From a checkpoint of a small transformer trained on Wikipedia: vocabulary 4096, no biases in attention or MLP.
MLP neurons of a small language model. Each row is named by its layer, matrix (gate and up: input weights) and neuron, and shows model dimensions 80-207. Each number is 500 + 25 x the weight over its row's rms, rounded and kept within 0 to 999. Numbers have three digits each. A neuron's up and down rows have the sign that makes its largest values positive.
After each neuron's rows, "fires on" lists the tokens most often at its 100 highest values on Wikipedia text that the model never trained on; "fires after" lists the tokens most often just before its 100 highest values on Wikipedia text that the model never trained on. A number after a token or word is its count.

L7.gate82:462507508483507552543516520537495479469504502531489489494510500519465493482484483532511468482508520518512472544543474524527445532542538503506496567520516491481538498552479525482488483461505482447486506472498533495480503500479439530525544502505503479496487499511495462499506482541478533531510469519494511501508500504505503512512536479506501478498460466504517484487510508501531500523531
L7.up82:491500539472489550547503475489470484456504505482501508496496478577453479493499476519517491514493529496495505500512491551500468498535481467468526524572504457471537519510522566485475503501502508496483477470519480470492528527488505537475518522507514489510485474463520486525525512485518526525530498517516507516532464530484539552512512496485511481502509451453500512504472513499533521475503
fires on: "5" 23, "8" 20, "6" 16, "0" 10, "7" 9, "3" 9
fires after: "1" 38, " " 29, "0" 13, "9" 6

L2.gate194:519517479515480491478563505471500514483519485521538433511497523458490482484508506468510509514505541510505487482536494474472440515508525519495486501530490461491541480496528492520457506470459469442512502529506470482474491502523480531457461545521463497531491499507487473490544488473514498519492468475483548498525490487493477509510512520469494471510470447504517488523546471499491502466459
L2.up194:512525503507480521481524493495524466515479491536523479459521487493490512467521519494474522478503500506560496536500447488472485539513465560492494497484533483493524461489519494471488523482494463462520506522476516461488539529468474489484537486500497482489524495477493510556504466518472518528518459474472486482484484558513516519478483512493516505514519497469514534494488504486516481500493
fires on: "9" 53, "7" 22, "6" 12, "8" 11
fires after: "5" 36, "." 28, "6" 15, "7" 9, "0" 6, "4" 4

L9.gate671:534526446556483519526514499510519449469467491480499519497504482500492496513516510482471485500492484485461467523473543524547494533481514505521525506513489531510488557490528503517449488523526480491491502497494513509481492490483468529533513463495481491533468472511493500465485464482498498466480506487524493538481501547482490522504552534469514490494487522498508494515510467505469494512476
L9.up671:499463541527507525482523474523494500541504510506511514494513516469508480476502473517489484519525476502532482488518486533489507479540480492485493541477485565517495491499479499550445509498505484529521515454518493509495501486541482535519456533462507461481508501457489551531511491524534530540479486474467489508469548517499502525496493535489524493529473523504475547467547486493506488490473
fires on: "2" 31, "1" 20, "0" 15, " has" 11, " can" 4
fires after: " " 48, "2" 15

L11.gate497:494504500510516534473484510500489549521475489488481468442515509493476530483531478528470524498460488470485510491515477517511496479496491499442493511506506520495489504509517466460532472524496473499546504460522492517509490504486504500507459531497462467502470495514498447505481521513474555541556485513522476484476521469509538514498521493524455510493499480487539493491524453494487525509508
L11.up497:519485484494515536508492487491522506479500507483499525506457509524476442449555523521468521541464480471512477487473465528482480486456494489503468497514538527524520500456552498495527510498520429520508515535544497507497505490491540501505484500498494494498507482496492447511459508530481524497533513519500494490507498500540504498466500461539489545442512482505480506484494505540528492529565
fires on: "1" 34, "0" 22, "2" 14, "9" 7
fires after: "0" 50, "9" 13, " " 13, "–" 7, "2" 6

L8.gate90:452547476492477521486500499529542479489502494513481511456565457488562493458472474431453502497511483482525493482525520534501503530525521522517535491476482503443495491456480452555498467514513475484545485489510445480485528516513493516535478502492472479496479496539517522473508501516487508502486444519526498548504470538535497481481500481494490524551481515532497501490522487468448517513487
L8.up90:525503511544510531524492517490526461516487485485501477483526487507470527479527544527481525461492473538485544456486422496501529504522443537497477483475514533503496507512508527505506521523510519507499507468549462483491520518469534498521501500487499494484466426509470510504530484506482532481481524513485461487516507511523456465483494547488465516487480525511503494460521505455468467532515
fires on: "1" 50, "3" 24, "2" 24
fires after: "-" 21, "2" 12, "0" 11, "7" 8, "^" 6

L2.gate1:464490545505440520530524487506478499492527517508494543493521485462515496472486448516500481474493491531479529518492493474515501493483432499486500472522503501538495505487482537565530525478557489500485484541490529520535502540532487489499500499514495534491531484497493513496537440529536512503516480490513522507501495462514497456531520526500474468500484483472478512488514510516492487512478
L2.up1:492469508502508511484500489504535452496488490521500538494495502512537517476468468516546510484450493517505520449514490505508465520437496480510488516510484504533494481527473508517440509474553492476482478535516543448507480444501466500490501508482562455511467500528481514509487480518502528497495512487466486542501490514479443530525526500528523486479505491536503518527526497526506524498490
fires on: "2" 37, "3" 28, "4" 17, "7" 7, "5" 5, "0" 4
fires after: "1" 93, " " 7

L5.gate387:469499516465518545491471509498491512498511473519481472496534482466499533493449489509505486482466504508526512536509443508485511522509502525495462548495455506497497480495514504497465540478520469512526524487458494533566478511516503496521496486500469491496485463495486494488483527520485487534512460481511476512455489520507478521514490434490524508469508494518528472493484526488477458489507
L5.up387:500494468501494510492518502502464492452504472534490487500534510523484498503515495518515512488489495520521504483485484488464529489530473486493513513511469532482511546477522514509496483497511525503517513496519492493490475535526534509495507497509511476509495485538482540529516475487502510538458538472489441509481469510509521497537518508488547451496495486518450524478525489448509437525546
fires on: "3" 25, "1" 18, "2" 13, "7" 11, "8" 10
fires after: "2" 89, "3" 9

L15.gate244:502490492521484485499420488511488522521470494495477539492481515500510552495488577503526515510473500497469510513552507504527467518506545456487484508523534448496501476492484537497520489500514481534533471560523480477517515470532493506512474460545500481502503463456475502499442477519500542459481465498519502460521493541512513520506504498529475488526490534497480523498491544498538522488516
L15.up244:555461513466476537513495522474506493500492502480555495528502545548518522444457496495510453520474515486516511530503509485493501504505519497453463543488487535495486486476460503503512486456465494473529483524484490456497520484482483478484488457501534471511576468506497502492491510506535500506499465476496520503474472517502492467536499461536529457552505471513456478499493522506505551503486
fires on: " \"" 54, "\"" 9, " by" 8, "\n" 6, "–" 4
fires after: "." 21, " |" 18, "-" 11, "|" 6, "2" 5

L12.gate384:495518505491498491482521519482493429468472482476499516544464504488471507552516505522496528506505505479522535543523501523492514462453499485452472496491521471476551507542503492492489531487477521504523547530481525509491520496509520486509519538500567554428468498497481549496506517482507562499492481531525443484537503485458524496524468546527523481465484502523527473509487478519492486545524
L12.up384:500494478516466531535507508525464436497502533491499513510442537527501484522478522488529482472440498515491513461534489525489523489508547459473468455538527510518517481512479527494520508464496506487497512513499517497499495502459486465513460547491511514487487460474492516499471462481507535512507499517484503487523457505549504502528508489491504453451528506534549492490455465508520533506521
fires on: "," 57, "." 29, "7" 6
fires after: "0" 15, "3" 14, "6" 12, "8" 12, "9" 11

L2.gate623:510497490527479548500509492529512508486521505520548456524475465486496496471521467469528529492527488497500542509487479487525515533513515435515512489513464514474487514464480486538485516510489519500527489526480560513499477472513505502485529528502497499433509471501523495471534462517500495457486519483469494516510494512556482520485539477514501517493474506506498539518520485506533502521498
L2.up623:475518491471494535467474535522478511506486510512512511505516485447481514503481524506482520481457458518497523481462544511492509488489517519494523490506485489483528461450503489533466508527496477531497489458504495482486478472510468463549486486497454514502478488448473479473460521484464530482531506481488470473492506487465534518485534488491471455492490514465483520488483482513513507481550
fires on: "1" 100
fires after: " " 100

L7.gate599:490491461485485517518498484540515462518496529483514488541511501488453517483474480495542535486505512466522483516464508453487487484528442511540505519513517516503446482477500494550474497510475448522537469491499540470488504487497436553481462501482502560489507527475495498499521485513449469495484527481517543483477536491511460480470516465519495512472549481504489499530514469492509497522487
L7.up599:487496496472509522507529467522547455499516477498493496490540493480495501476455479514482494516547490513462512458505517466526466543459479515501512496502516503522496498483503522526506538524534483504495495490503509461455497490455479518503497456532547538526476526507423475486497508492493547554476471517527499500456478486428446527507482473488475506492494513525495469492490494510494471515519
fires on: "9" 20, "2" 17, "0" 15, "6" 10, "7" 8, "8" 7
fires after: "1" 36, "8" 12, "9" 12, "2" 9, "7" 7, "6" 5

L12.gate607:484480492492511540501483492519531517539517485441492508463471554498510475529504524548510533519467472484503496506493497524530500467483516526457477490518488508454528513494551491550535487461481459505535514523500525530494499519507533466473494558504502504465527434542527453490483490500530532491516508545496451507514489512536512562506449523522535505487478496527498480503513472548486499497534
L12.up607:536485488515489538492469482568529484500483505495477524536438505480542474491467521522485541477499482506565482478476496519531502498480523500532479496486449478502503480525473488466538474511496437507488524500482515541493437455514511488489466490505469530486485457484512470491472512512480516486480490511514473473490528507506491519533466510543468539461479484504495480508498491498480502494495
fires on: "1" 25, " " 19, "2" 13, "0" 9, "8" 7, "5" 6
fires after: "0" 30, " " 24, " |" 10, "9" 7, "–" 7, "|" 7

L9.gate193:493483533498488509481444541494516444492516493471534469523522503549515494483504521550508489508464457489499547487480482477512480500488508480484493502490540471516459533530527530514448472554503521476490521512511499483492490522483499489493528488464445518518508484438474506505495498451506508472510511479468484534496504501514471513485495499481508498519502515467542513456520469477490487553464
L9.up193:463498485497498536515555508513462544506507466509516475513492507469482525501461505503494502524486484497481498521519480505494469532446491495548502513504473491511533432541443512496497526494514528528512508469515531498485508436525475524495473538526507491520538471471460521480561489482514491516460548531486509476487477500477522522519507476491511516517503519488453489545511523530508494485497
fires on: "6" 17, "2" 13, "7" 11, "9" 11, "1" 10, "0" 9
fires after: "1" 25, "0" 19, "2" 16, "8" 8

L15.gate456:475510513508491543481489494502507480533486456517524477511521479536481484507497481524488500466452461517490481528505523524530484484549540505491516511501429530490448442507523548536488538500460542479475525512489498439509531481490484499536504451489531512536504489499489552510516480510535480481480510460484509496515488488481489500551518510490444508496504510527467458491473498514503531509487
L15.up456:495485518520456515463480462542473510483488529498459532497543474478488508480509480528471523539532524519514471517466507511506521487523458537446507501510455467510495520511489506532476473452487523510510565455493488500486449530460533527513494479527471501513496515509516489483539551526549550509513501492488487472515504532473536522502494519489492481494478499513478482524488484468505519493499
fires on: "8" 18, "2" 15, "3" 10, "4" 10, "1" 10, "6" 6
fires after: "1" 32, " " 31, "2" 20, "3" 4

L12.gate150:487506539512480538501519485529422460518495533538475478507560559499481549564520448523499521484523482484533481488467502520464471533515515469531471472476440471474510512471536481544508524485472522525499479502498482467493552486487504487471511484463488492499531509488477522465514504486480492506465522494477534502508518491557564468520518495510509503534494515461510464515518524521481491486519
L12.up150:472506479552505479498465518488484490497521530488478465497533471464467491508520455539479505462535501541522487513470473480482465513496529515504515508471507491503480545449536496558500517495500510485466490498495527461485459506515494515431535478499475474543531534461499519532520498496475541478537511478478548524497468500506474505536503508469496502521503487455555499480470517491502506512480
fires on: " there" 14, "f" 12, " F" 11, " Th" 9, " There" 8, " they" 7
fires after: "." 36, "," 17, ".\n\n" 7, " (" 7, "===\n" 4

L12.gate337:538497532488457512520474515512488496522512506527494524508479508523516484503550497526518561506521465533538465470515463521512495520531495491462527513535518484503509468485502474496479528470509522491450544543494492469503508495492504503530519510500487506490506497462515605466491482525514527512483489526473560520480469488525507488563479487508452496480490489504463446460527479508468491471490
L12.up337:483514535490486530526495473494441467529538520480449527483509532545497534542453490544499500511498486497551470486510503513495517480537507485495499505549510478518479455508451506473470512495501512467514495489508505497484480474491495494517487447471496477519479488508482534517509523488521519534510505522460512541473500467487518517548522515505493489485501462501482482515536474477464542496508
fires on: "9" 28, "8" 17, "4" 9, "7" 8
fires after: "1" 64, "2" 12, " " 8, "," 6, "3" 4

L15.gate29:447455515496480514501518501533477498494514472506496487532473484489508493511520510523520498514512567491458490496516516483494490566475507469488475457509451487506541538503464512525477519498499475524550523511504482474502520512453476480454527485485551506446496497517516492558520504481493552468520517484511504463469478509492471482484495523485505526490492486474477517512506473494533458497499
L15.up29:435493492520529529496479494504519511527502478476505510515501508505463481535504477475563534498537514523475502499531518507487505526478468488458516485469492521529518477513495501529441496507485473463489531484464495503526508489503519487486530503492540496470468494502472543468487516508472516488514496498523513472546515429502450532492475483512502454476488485528526505508461510487513468483541
fires on: "1" 46, "9" 13, " " 13, "8" 11, "7" 6
fires after: " " 39, "1" 30, " (" 6, "9" 4

L8.gate132:480512492469527556524454502544500520481485460483525499504514502515489497487514507506468506520489473474537498517511467523479492521485498505513481507519505484466500508529481492525500444534500507515507483498509526473499469507481522502493496491448527538521516478492497444508477473501472545534489481486459482496492504533503498544490518518491515492484500518520516468473501484479512482492547
L8.up132:489482481460477494499485445525543465521521418518505546492491546533500500507517499495515511484472521485489499510484479485492523507533492487524486508529522507463526528487496492507491476500460463468510493487508542503530494499503529504526509513490519456538493479493519473510453506480510507489514543513477502520489509483487511495501490477524467519471504478495573451538496442474493525521524
fires on: "5" 20, "6" 16, "1" 14, "2" 13, "7" 12, "3" 9
fires after: " " 57, "9" 11, "\n" 7, "0" 7, "1" 5

L12.gate95:503515518488475475509473527513485482481491524488513517486453469507514504547515515493488511492528515471504501560519506518519507504526496452530491493480477525484563538465523535517467493499474560495499506557554523478500496461471523467569513539495534495510491448511493505509521502472483509492508552466503537515530502501549482458499469539514474525507491478467516478508485426464515525506480
L12.up95:493505520514451537524476494529501508505499477490495560532467519492495521500493546478522480520452498514531501516503479450506507516499503444518444469494531538479557514496504455524470506521493504485488464538534518472505492483490517467500539476516513487531501525459490508508472491477436524521490515501513510472451461492534520444544476506542469492494485543539506491489483482531527537499467
fires on: "0" 48, "1" 20, "9" 11, "5" 5, "2" 5, "8" 4
fires after: "2" 41, "0" 26, " " 11, "9" 10, "1" 6, "–" 5

L13.gate382:514522511535486499476497528447512484500526528528465491469491474523503480459489482511478539465472481477540505473524517515495524464536472474482496454513476521505493504511506481482497480469535426488503514489460495526491479518522543489498483543504470480472500460487521517475503448499457506501501518454498481484508478499486498498485502500504512506460495519492515501462516505450457484525536
L13.up382:507485520506499501547490461516514487479413502520503512480534557530525476512520539478506519472491441510548474504530501486504514513492493557529507475517463480489495475500502485481534510528518468507486482503509494500506518519525537488487499495508533513472496495522515480499496470493482511495470458540511503533489492516474478511497496526488491429477473507490465478473549483495548485540523
fires on: "0" 34, "1" 16, "2" 10, "3" 6, "5" 6, "6" 5
fires after: " " 47, "5" 9, "0" 6, "8" 5, "1" 4

L8.gate325:492499462505516507489496486510533521509463503507550496519491474450511517457524497488441517511443460521467521550486510535486503447484531505511485545465510475483479566511525513502477491473512508447506519468519486514513579504462498498492486525468509495501493540482518502508478485511489451534491505466517526485541528524507516466499495523519502473467547508473475479487484490549495483482528
L8.up325:495522492485504473520456477503520482492534476536498535516470530477517532460481542498514534465472519503484496532485487495538472497545525463508491486494535495450478471528478494499562505462487478521504545532524480477459510461513478522528501511477520521487541468491524536524459483432450473510479493478497499460523527507516469488527510488493454503465520504445490543468480498513524470503516
fires on: ":" 86, "," 9
fires after: "2" 19, "3" 18, "5" 14, "4" 14, "1" 13, "0" 9

L14.gate347:535519521529510514511491495524506514520478526493516487506512528501529527472486495511460496489489494464535483489482470537489457518461548524505506465488493459497501510476485480529489509490525481498493510567509449452536501524489505516497483525507509495502527486532465496468503457457519510528510501526513491503451463499496521469456484497508515456519479544484468458488473520538549423499503
L14.up347:514496463504487504527539498533481475504511479458491510507475494459537506499494525480475505523450500483539497531512496496491501458471544515518496526524461480445504519542465542497476526557519504506537545532551459477437469499533461537500523549491465508532469477510502496523512464522503470467466533519521504540476484482485461514505476516503516473494514499516441511507514464504514507493527
fires on: ";" 55, " |" 35
fires after: "0" 30, "1" 26, "2" 14, "7" 8, "8" 6

L15.gate2:461507476541472496482502478492520486499485507535478495520501530489546541467543497541567516480493487492512467487481448479480493529505484548520497445547509508531477533464495533514462536491492477490494482465508448477499504476487492496501507531526525475509514479474493481499491490513507519489512473542453493503497536475511478500515530451498508476490490513470485499490512456520481469506498
L15.up2:488496447562501529493511569464534480484491507512466492521503492480495498505475500508496490457540524470475489456528450497476533488489484446494535508466489486489467474515483527489480520528490489497501550520504452495455483514523487491501488490536526459518512536500542516509546482529514474509547507532496499466502555489468488505497491511529503480514482486487464516515509468494481443518548
fires on: "5" 20, "0" 19, "7" 9, "2" 9, "6" 8, "9" 8
fires after: " " 23, "1" 14, "." 13, "2" 9, "4" 8, "7" 5

L14.gate344:485492472455485479524506507533488518503537501496502497539454498529505479497490543468462446505498473512521436545507463479490518513524522496457469477500497528531534506514490530552499479447483542503503512532506460496455528503493478509477486490495554548501476483543519512515496474521495520524471529527528493514477464520507538453550480487498538478539470508496508447536482451487505518493500
L14.up344:471492485542501476515543530501478505524526487500514501502431519457523514527468516466519434503476530503504479509492507497489524481516546516510460498473478452508538499508506545519459478482493497534487500503434525461491413525513480467536480487514506537506455485494521521464489460508454510493495540478512502492468491507499438491542505499523487508489498522525552503482497470511513498510499
fires on: "0" 39, "." 10, "5" 9, "2" 9, "4" 8
fires after: "," 31, "." 20, "0" 17, "°" 10, "4" 4

L11.gate262:545517513490510531513464517490463462522517480501501455487447504522482515545512527517497481504494467468518480498537484485457540502491519494472500490481519504494517546492484456503504509494493503501526553480468504486458547526499525498473467517493487519479513474476494553506497495460503523488470536483551533458520495524489483457510484500452494479456546472495503524494476536521483499503487
L11.up262:505499524450503462480465524489521467537507541524479547521542515518534516493511483527506562433481519507488499513484514510543458503545540505494488484473529563497521470491498489504511479489452516472518523510524531515488497506470505482496489475491525556498490490493545506512451431507520504469501474485489493518524475531464533484533508537530474518506521479511489509477480468496516498511479
fires on: "," 22, "1" 19, "." 12, "6" 10, "2" 8
fires after: "9" 39, "0" 30, "8" 8, "4" 6, "3" 5

L8.gate252:532525480512515529486512525500519489481525526466499476513538501453490477507470461535485542468489515442506478506558471521486523491438481451492500466502484485515467507488483460512468476541514515496482533512453563452513497482490535532501492488488488492516508512506488488482506518492497481492498455487494534499538531513527495513501514507465517496536508461488512482506515569529462499554469
L8.up252:506485512492471582495513498496496536502514538497551487531497528446459494424480483476540484506501492519470446482474490477523505511497507499482521491461494532460495490460494478489507530468513559496523491517513530483514492502493493473529499470476498502508514517459478519522530533510461507482541508534523508486511495499504507520519516490512512500503513474499531487476577529484457495484548
fires on: " |" 66, "|---|---|---|---|\n" 4, "|---|---|---|\n" 4, "Career" 4
fires after: " " 38, "0" 16, " |\n" 9, "1" 5, "==" 4, "2" 4

L9.gate125:489509525491511528523434528532498511444531462506502506534503522532508488493517511476491526491511477538523468508488461527484518531485449454519481488496523487491507450488505524459494462525488486468559479486472495521494490463482532509520514544476528495521474523518479473537514507513478514484501500571496525481506496458534519450508477514537528490504544506474519507498519525520491531473533
L9.up125:516508474448512517493511532532489547443540482479512549496465492538555513473476495468512488474486495502544487511476514488515494509470518445512475463483536475487526517520508460492478508504459494497495493501570538457512493502457489480507463517517501444499499501490503460512528482517479492553477517498514470522501515461499508475479474484495513523479490530529547488469480489493468476485506
fires on: "9" 18, "6" 13, "8" 10, " " 10, "1" 9, " Ret" 9
fires after: " " 22, "–" 20, "9" 17, "0" 12, " |" 7, ";" 5

L9.gate464:522518491506500524525462485535503514513519507487558486482527548521462497479518502533507495523469459489529457499481498538481444499522500458516487530497536516478492525430519500498476499473500510475528502493493527504474453447505547546499526509483512481490485506502509488455447546533491519469539467517539506469522533522517509495496435523500487501516550477494523531506486498483506527463509
L9.up464:550489494505513540529483480497493514523526516478533499486479494507496467438501529489529495522483529497525503502460490477537511496488508487470474497472433473498513504460503491451456470492474442498475517498530489496525463483472466501531511513543478514521512480494514465528463519493480533512512490520496523435482465507570486508497488542492468543490518514539502493519488488477495554495510
fires on: "1" 31, "8" 23, "2" 8, "9" 7
fires after: "0" 43, "9" 25, "–" 23, " " 4

L12.gate178:521510494542546508494512503492526465502486498538463527522505445518524493515531482549499480466492512490512475457496501523519532511522572514493489486478536491499498471487430513484485501486506509520493490504476518555491503514483494495500476502458496474537491508494482529487485445498484467502477448484491487527537472485508510493450495523502500485496483483535504460530513507534526508494522
L12.up178:504468474492522509497541498496503513500508482511495532503478515526500433506509488483493472533500487526530471516503461482522478540428469556470502495524481491484499484523504486458523468488494547506523435471522494489524511514512504513502533490447533446496547516471511535526475426466503530518478494492524519480503464490481487477471488500525470543478534485503469476513481493498502517474498
fires on: "M" 66, "V" 13, "P" 10
fires after: " (" 29, " \"" 16, ".\n\n" 7, "===" 5, "\n\n" 4

L15.gate341:515517468481486505500513520529515480520458489505469526521497475504494486534508504502484488496504484522524527455502526502481537452474545541462520479524447535519506504497457485444481524482519498492452470504494490526490510481510491508465512479475487525501476507532504514504527448485428528444493480517481550511529497505503518453517498491513509439537455511521514498500535493488464494497479
L15.up341:467483466471499515527501538492524456469478475506503486521510510505500513492546527470549435517500498545531499497493548517481534477510511534470508445479482514509495498503496511458477522519511494505526461523469484538521517498502463521478522499482463473499484500485474528497530517529485576521481524499525485553493510510499491495474497535521516535490506508516532519519488506496480500478499
fires on: "M" 61, "m" 13, " Pl" 10, " pl" 8
fires after: " (" 15, " \"" 12, "." 10, ".\n\n" 8, "==" 6, "===" 5

L13.gate691:509456462498440482494495474499483472525514494499477508460520476462493565477489545527504492509495444527516489444548513481479550474498489506483474494472495511520548458519514482528446523476524463493504528471458485519474523530546508488509519496490494499481492485507495487493545522513489531483512513491461497515526498450515527509523513523492483499476443505539496496532516496472515491512483
L13.up691:509555514507505500481459531495466524488534496493496512524480551520490500481503427528488528486516481526528508501463522520500483506476461475488522437503471501529499483494475508556490478500518525492527471536503518479501441456522497517491482473497550555537494512506483474516523475481514517507516497499479510497462507530501539486513547480500527489510508460485479502505549511554449443533470
fires on: "0" 25, "2" 19, "7" 13, "8" 9, "9" 8, "3" 7
fires after: "1" 39, "2" 13, "3" 11, "5" 6, "4" 5, " " 5

L2.gate542:533507498494501526464491538491446513488535497473528452470531521482486484496456486492489517468551498519486550451466478524512475489486513499513480473468512520478485508501469485534539527515495486510485523508515547509502526535497476469522527488503515519501503453504521517460529522503533491464487516545551529533504484487504499470533471509486602524486523502486516519530496503495524511518526
L2.up542:523532501508509516457497492513518503479512524510508516509508487498502517474503552558521513511473449497486509514510555501456530464497504480472559496514479542480489472462528513518493486507504512514508528501522528471490480527508474518459514498528532509474482501537476541465509501486530531481459536482500543507491497499510553500481536507506442499461495481479471469499526516546475486509535
fires on: "2" 91, " acqu" 9
fires after: " " 63, " (" 28

L15.gate212:479530508467513515459510542548496466507503509502513512532528529522509484507489508524473459519536503488470492488486497551510472478458522506490497504471525476534529472511456529508450546499485548468539497559474420489510513513498496515504493549498490514465524499509437527533492492512547548497460511516493463512478529513531496502492499506504497487535465482481502476481476497504524467504514
L15.up212:502521499497505559467500531519461477512538500496498472556520500492525502513484491554470490514513495487500499497470459490512470512462543547471518473492512516548502498514503514498439538520528515503512497508493462456482512521521484548509441479471505467492501472497468489512506488487521513469457535501495471496474513486511492506505490514485458479495484497460471501491479478491483470507531
fires on: " |" 30, "6" 7, "9" 7, ";" 7
fires after: "1" 19, "0" 14, "6" 10, "7" 9

L2.gate185:479512503518471510526530509526509493503514473498491481481532532481521522543498482457512480430502503546528507509506451529527475467498529516549497523477501476499474538545497474531520518542499497509505500519508478506495468557477521509498514489548550505517518538501523490500485517473473519510480494457501504505517463501461477484488522518485504498552485508503463499501484477482470468453495
L2.up185:504537545494483488499552498530474484513507533518493514488516542493502484529490502482502468484437491502500491508514489494487490460493547504533543507506452443502495532517505505490533498512537490482499524524492482516506469524534546480482489465515507494505516567493493511518521523499510556474512505441490543476527475487462473476496499497455460490514476512453447491480525461509507460498505
fires on: ":" 75, "8" 9, "5" 8
fires after: "1" 21, "3" 14, "0" 13, "9" 11, "2" 11, "6" 10

L13.gate221:525528528552544506499481457504515492521495482485541528518499556490513498494446482486488513499484535538528505514517530517527486512494500493508511497518498516482519463519524509503504525522522490476498454510512482488515499478488559481550496479520542448477500493495467507543500489519464484480505530486538513521516482515456480482472459491516516510484486433520475513517468504496515508506483
L13.up221:502463469526462467500485511487512481487528462491513503514502513482473530506539540491470500494482502519503479531502456513512493513472484552507515500486516577533541477511484503509511491511511501488493493506514511461491463510510479504509514484567471500508516516552474487488509487509503466481471449503499542526464515484499483524478535466500562453503478521446483492491496548541501467478533
fires on: "9" 40, " t" 10, "8" 4, "ric" 4, "2" 4
fires after: "1" 44, " " 7, " B" 5, " to" 4, " a" 4

L2.gate46:517470526519489502491538489502491521506474464482449509497518488497541516494455513509473505525497534517470489522513528488532472480520469501475485488527473480494508524532486519482448469518526481478498496533536486499521509526528494484523488509525503526512526552460507458494494506533480516527474509514552570475494490514524488532524464470526549474535508533539459458513500521499528503477486
L2.up46:491480498537474526455556506465511506484463479533531483493486494518498522479518453521491518524500511477521480523494484492552458491501486438490520539497490510467506458486475494500487495488524487509508516514471531512488506509512485487509481525535515506494511509476489460515517531517499449502530503512516581515452518532535487537538480437535481504505519524542504463538504497525490525485518
fires on: " \"" 40, "\"" 24, "ra" 8, " gradu" 6
fires after: " |" 26, "|" 11, "-" 7, " g" 7, " |\n" 4, ".\n\n" 4

L15.gate487:509505517497521549491438536489521481499514471508476506527500527507450556534502473547505524484508484474474559527551503537491510476508516478485483467497507479498514462497529541489498504496503469507549522451466512510458475522509495521486532510468492451493522493511458491471473477516512495495543518536489504474500536546515496491508502492539476537465498466483510494483514504541544493484523
L15.up487:503497533469504503550469528506526573470494498504495512494445520496526459471479527460510522508503478478542459502479537516570518471498501480532468486464481490463481457533471512463480519473510452509454467488511515468489526505489501490532495499512510492470511477480514462521527510466528476478470519514491524487487474488497506469487507528504528477503472510539472503513461472483454518484486
fires on: " " 25, "1" 21, "6" 8, "8" 8, "9" 8, "2" 7
fires after: " " 25, "0" 16, "9" 10, " |" 10, "–" 9, "|" 9

L10.gate60:490505498519571513494428506467493513523497523515525482538495489492490523509493483517480473502502459468536492527456485487474470497499512509440506496458515513461513491517498496520427501512490458479463462498477473475520471477489475489501448514500492505481505456499504514540530502512516533494515494474523496489533518467533525465493529569495510500468495560510523497503470497484465421480500
L10.up60:488511486474517495480498502531537493509471505471557527509475490488517448465524510470545513483473521524463498508484548491522519518456486502488486524501463500497482489475509505539455503509473477473480477521493497479465448472549496467493474475514509497454494445486478490511491503479470527522467486486525494475504509468517487472493457478468483476526492530511502498492531510508514487498529
fires on: "," 34, "–" 32, " " 8, "1" 7, "0" 5
fires after: "1" 20, "3" 19, "2" 17, "0" 13, " |" 8, "4" 5

L7.gate214:486511495501533518523475473528498538480516446499514547477491483500494504480509471516500513486518459516476496494473470521490487472492526489517454543521495440491502489499523469494520466472472440492510539519520517495498504537488515546513483533466491496526541472511493457469478507542527500504505485553521493493506511481468500526531519523542532469487516472482520472496520513506509512487514
L7.up214:496489487498525496520454493520525511472531528477522563490503557541507488466485436514497516506515453455517501490506516494463469473509491458530519506512482473485474485517495535506491450485458465502481529519536531497457466545524507515487541497479473512506502482512515475467503504507475535465503497511499467519495461496501469556516492465488535499472477461489538507521455539482513547491520
fires on: "1" 16, "8" 14, ":" 12, "2" 10, "6" 8, "5" 8
fires after: " " 26, "0" 22, "–" 17, "9" 12, "3" 7

L5.gate280:465503493522477507500526463498478482481522477485545490507512517485514527431489476466510486513464512481511493554489494470482497497468532485527476500479489513518513485472476480493497543498517464488480505512472469476513503521520467544466472531486479462506496531470506510518463510442449508512503528498509467541493482517470508522514468484454517487519480477532502488562525471467451469526492
L5.up280:495551475543507531486518500498475493439535507541473525539518515490515564508491471492511483502526482502536467535513485456490482514446468498451500474508508479505499468461499450487494525477521519496485499496513520515488487514484471537482482502495511479555458483498491495464519497463485544530474499502487515523460508537484454516468489472448502491464495457512508476526515489508463474493482
fires on: "3" 24, "5" 15, "9" 13, "7" 10, "6" 8
fires after: "7" 23, "–" 19, "6" 14, "8" 13, "5" 13, "9" 6